python train.py --n_layer=8 --d_mlp=1024 --vocab_size=2048 --activation="gelu" --bias="all" --init_std_o=0.0 --optimizer="muon_variant" --lr_mult_up=0.867 --grad_clip=0.5 --warmup_steps=200 --schedule="wsd" --doc_mask=false --train_tokens=166900000 --steps=10187
MLP neurons of a small language model. Each row is named by its layer, matrix (up: input weights; down: output weights) and neuron, and shows model dimensions 0-95. Each number is 500 + 25 x the weight over its row's rms, rounded and kept within 0 to 999. Numbers have three digits each.
Before each neuron's rows, "fires before" lists the tokens most often just after its 100 highest values on Wikipedia text that the model never trained on. A number after a token or word is its count.

fires before: " of" 18, "icip" 10, "ic" 8, "y" 8, ":" 6, "ed" 5
L2.up308:494505448538498501501547497553483526510498497464566457472511472502464459498506486490546471510495521477503497501544457496471510533488488526486543525485497513500486482516492501478461460489508457487508497508497459470528500504498505502498532492490496516511471494479496508462536521508492491521
L2.down308:495509489553505523481536519497516534430529532489515473506479515513515507483483516494499498449471512498475464527524463501456499509488505523467497537476490527491468503512481521472470481502492483484503488457503437503488489485489505513540498473471510494535466552484492502510531493525463534509

fires before: "ch" 21, "ran" 7, "g" 7, "1" 6, "c" 5, "m" 5
L2.up733:481541477505475496462487491469453473496500503453484487492537497510539467452474540459529518512528510504514499484497506512524522474467553546438470507537487501503528593506488524479531544482468470482488529533453522500517484483491485489456473506486513480502505501478490514536492485480500465492
L2.down733:460515515493512503456481498517496510484481405497500477485512492519465471499497493522521491484489498516507547523509487499550505520466496523468523497551524466453497511514497544487495564485488485491467518494506511488482466495526478515486513481525480458496514444503505545530501487513519470494

fires before: "y" 17, "ional" 9, "ents" 7, "ic" 6, "st" 6, "or" 5
L2.up207:498539454474543486464491512511507480512535502471485453500528527475477520493507482530535545457512494506455557498508499525479471494475508533511482506490477525495534490514499481541486513501512487504514531491508509487519513516485528504535538500435518486534532502489543484467487479475473509547
L2.down207:517493552483539501503514470481469490495489464451466449515533537524502509463530500486511493507516526459526481503507526483483537512490504515501544504528461531536542500512481514487476460466498490493484496493532521517500516563500502519508502511509524487583469520474531536478509451487476476516

fires before: "vious" 17, "ase" 17, "g" 8, "vent" 7, "m" 7, "ated" 7
L2.up431:489546483497529488522512504495462518536511495540545534476524498520493507455495524497471500538479519481506496507502524507502490476508526526511515519561539531550509466511488474529490484497476523487504513496499482511515497494488477475493545513502493505427522526499522505529489493536503524469
L2.down431:483555515497527509479527480456484520521476527518557547470532487497518535481464515489467498518500500510493511497491507517530465527486510547496473516504537537520506463540527463517487519507487521497489517514483521495525496488484472475483500467484460448444524509459491536500434527486493519513

fires before: "for" 13, "ished" 10, "ish" 10, "anc" 8, "form" 8, "c" 6
L2.up232:484519472523504447540519491521515475475506496508508495475516503464494521496460536483465510509482486486503519514533513508518533524478524468512494476514541492480520522496482497501505514476499483438452512579469479497467463524502469507514501498492536458493492517503487508457498499504484514478
L2.down232:467528480513500490533505489484545474478516563518540504462513474477558532491494536495511489499477537523476516542499512488488494505550492463492521479517482544481489525513536472513497520477464486502480520528506464520487467499482457467497501513522530501516495519444465523508495538530474516505

fires before: "ing" 12, "e" 12, "ed" 12, ")\n" 10, "es" 6, "." 4
L2.up833:486510522511469486498466478550495470470471554475511512501510536496452534539556511480495509496495532533480497471470506498476528527493483518503514535464486537486510530484479504498502459446508502479533521542458506464481475477476515531484495532490483465487505511554471497486476511490478481548
L2.down833:467501496487532468504501478540502546456501554474497487472478554525518537528534481542484506475507499524506499509490469476493502529522474484516470507446491539500501473499493511503481475509508513498487488528514521481487519485507521547495538489478511434492499478515490541489461504513503498553

fires before: "ican" 21, "ish" 11, "ished" 9, "om" 8, "ome" 8
L2.up862:500505434477496515504514511460514492467519502517494533515496501496453459454488489451554495483470516482490489524530518489473502496478480510478518480521513501540533526476504511505514503493527500495525551525475517490471471536506449481511453491490478485526518499536468465534477523493483466511
L2.down862:483484486463543495495542513501492481515477470521457535556483532534507471519516513436506524465452500456508460517495509511452536450493501451487497491478523488476510544487523544506480475523528526488509539492475479499482479481459484468514503496555492461500494484514502503519499511501506497505

fires before: "ch" 18, "ian" 10, "g" 8, " been" 6, "m" 4, "c" 4
L2.up921:522519526500479460472503550516526526435516496486522493487499505513444484503530486501512522522483485484489517487537507534479515487506526545465474490500484509517477569524502537519513473526488513520512525461501508495471503504481509512494482488460487507508451458515499539483506494523539512517
L2.down921:475523516499470466532520489494466502457526430520442507462513489504414466523495478506512486518503497489490506490554492505474486468520529552502515482485503495495466530503471513524468516468475523495458530485522474497486452491517480517504461476497499488506466486536498493485531470521523475532

fires before: " " 52
L2.up132:512456472510531515503531460499436524468530516486521543516498478451506521477511471498505495482470467474481483527470480479474504493507508514539500525510545532534520530505498488535486531464464500481493492498515508478532477533493542494502481528484477496452524454548469473518522523494522482494
L2.down132:521487471542512522470520474528477481488505519527481523492494514480508527498513522493482510479497515495488497515456504503507510528508464511521482475474495498570513498484492525488511541486481502492501534533469490499512496531494532487502450520463515505441540449510513490489547535494516503497

fires before: "ist" 14, " as" 12, "ical" 10, "ued" 8, "ists" 5, "um" 5
L2.up969:526493521467492464489562493531517524512531526543524525457490499490484505518499473498473528532472479456531478486475523496497501514486497498517541513492500501485531474534471539522470498495492466515477482524468455482500518470422500474548492514494519516458490516459482520486503495492528512542
L2.down969:466496528473491509522533478506509521539539544523491514502498484506490499532471508509465500477484539516532496518479533539488501496512530462475495532545512534543531528498472533511442528431466459534486486532478527526482463522484531508520509511540482516509495506495424536523493497458528513518

fires before: " " 34, "W" 11, "." 8, " (" 4
L2.up461:469532520506500482504517473498467500511479547488496503411526505488483567480513522499503464499479530493456487506512565504472561494457533494503535511486502495472511487485495519526552524523493471477534498512521511493512505532485485499504510470476464491489515495481518546453486506519521505511
L2.down461:518475500481513522505497541512505519521523463510550495587490495519535458519487481503496523490497481508523521503487425526508438494496470514501473475495508499530485481567490510449435477489510534530447497512482493512482478492509504479500484521534560521514473495505504463541502499494479489500

fires before: "ist" 16, " /" 15, "is" 8, ":" 4, "ic" 4, "ill" 4
L2.up559:526485496501463515461506542478467542482549481513501501481548557540515494466506498492506518518528487512484572534496492463503473493514512527484490467531495508480519537487470506458465474524475530515508506440509515508508498475472543488492481486507457523486469534546497489534527490460514492513
L2.down559:529469517529482522521529500546454525521528491499480507505498497482524499485535521507454568483529554546488518509486475450511493495539525519470487480479468504501515538496472498507460501517530518519483474455496521503520453462510507506535470506536515515505469490505547506476475508485462514506

fires before: ":" 33, "W" 15, "\n" 7
L2.up154:496504441496480495509512507482509513490480485476492484501552482490495523500514476489499467479471480482472490490539507493502520497505531499505476527478497510540488526530481499513497468502519506523517518544529503551481506497500490472473521474484466486497469459482498502525519513506459461502
L2.down154:523438431489488517505551523514522506493517511497468481497479490520484539488450476501502500530528481494508477511540520496525494517517494507521510534473486513490467524462513507515466506467513499557506498505524482574496506494522507539490515471497469521538498480477504468518479492488451487486

fires before: "ted" 16, " |" 14, "ed" 8, "al" 8, "s" 6, "ing" 5
L2.up604:550473530499473509438517546496479513504526469537483511487496511504489500517512538474475493533494513484485538514495540489531478425506478439476517473471497491487503489477512500495506506482468499534518506489505510474543513498520482458485508517490534515517495498481469460494520509515494482524
L2.down604:532500529502489489494544521489540476467477528527489476518522506476505485519542476494511481510521505531522530512455559491517492498491511474521507493462559528497532500520497499507471531510458577529504522506514467528476504483517505541538531518519516507492496543486503491500487477519498513498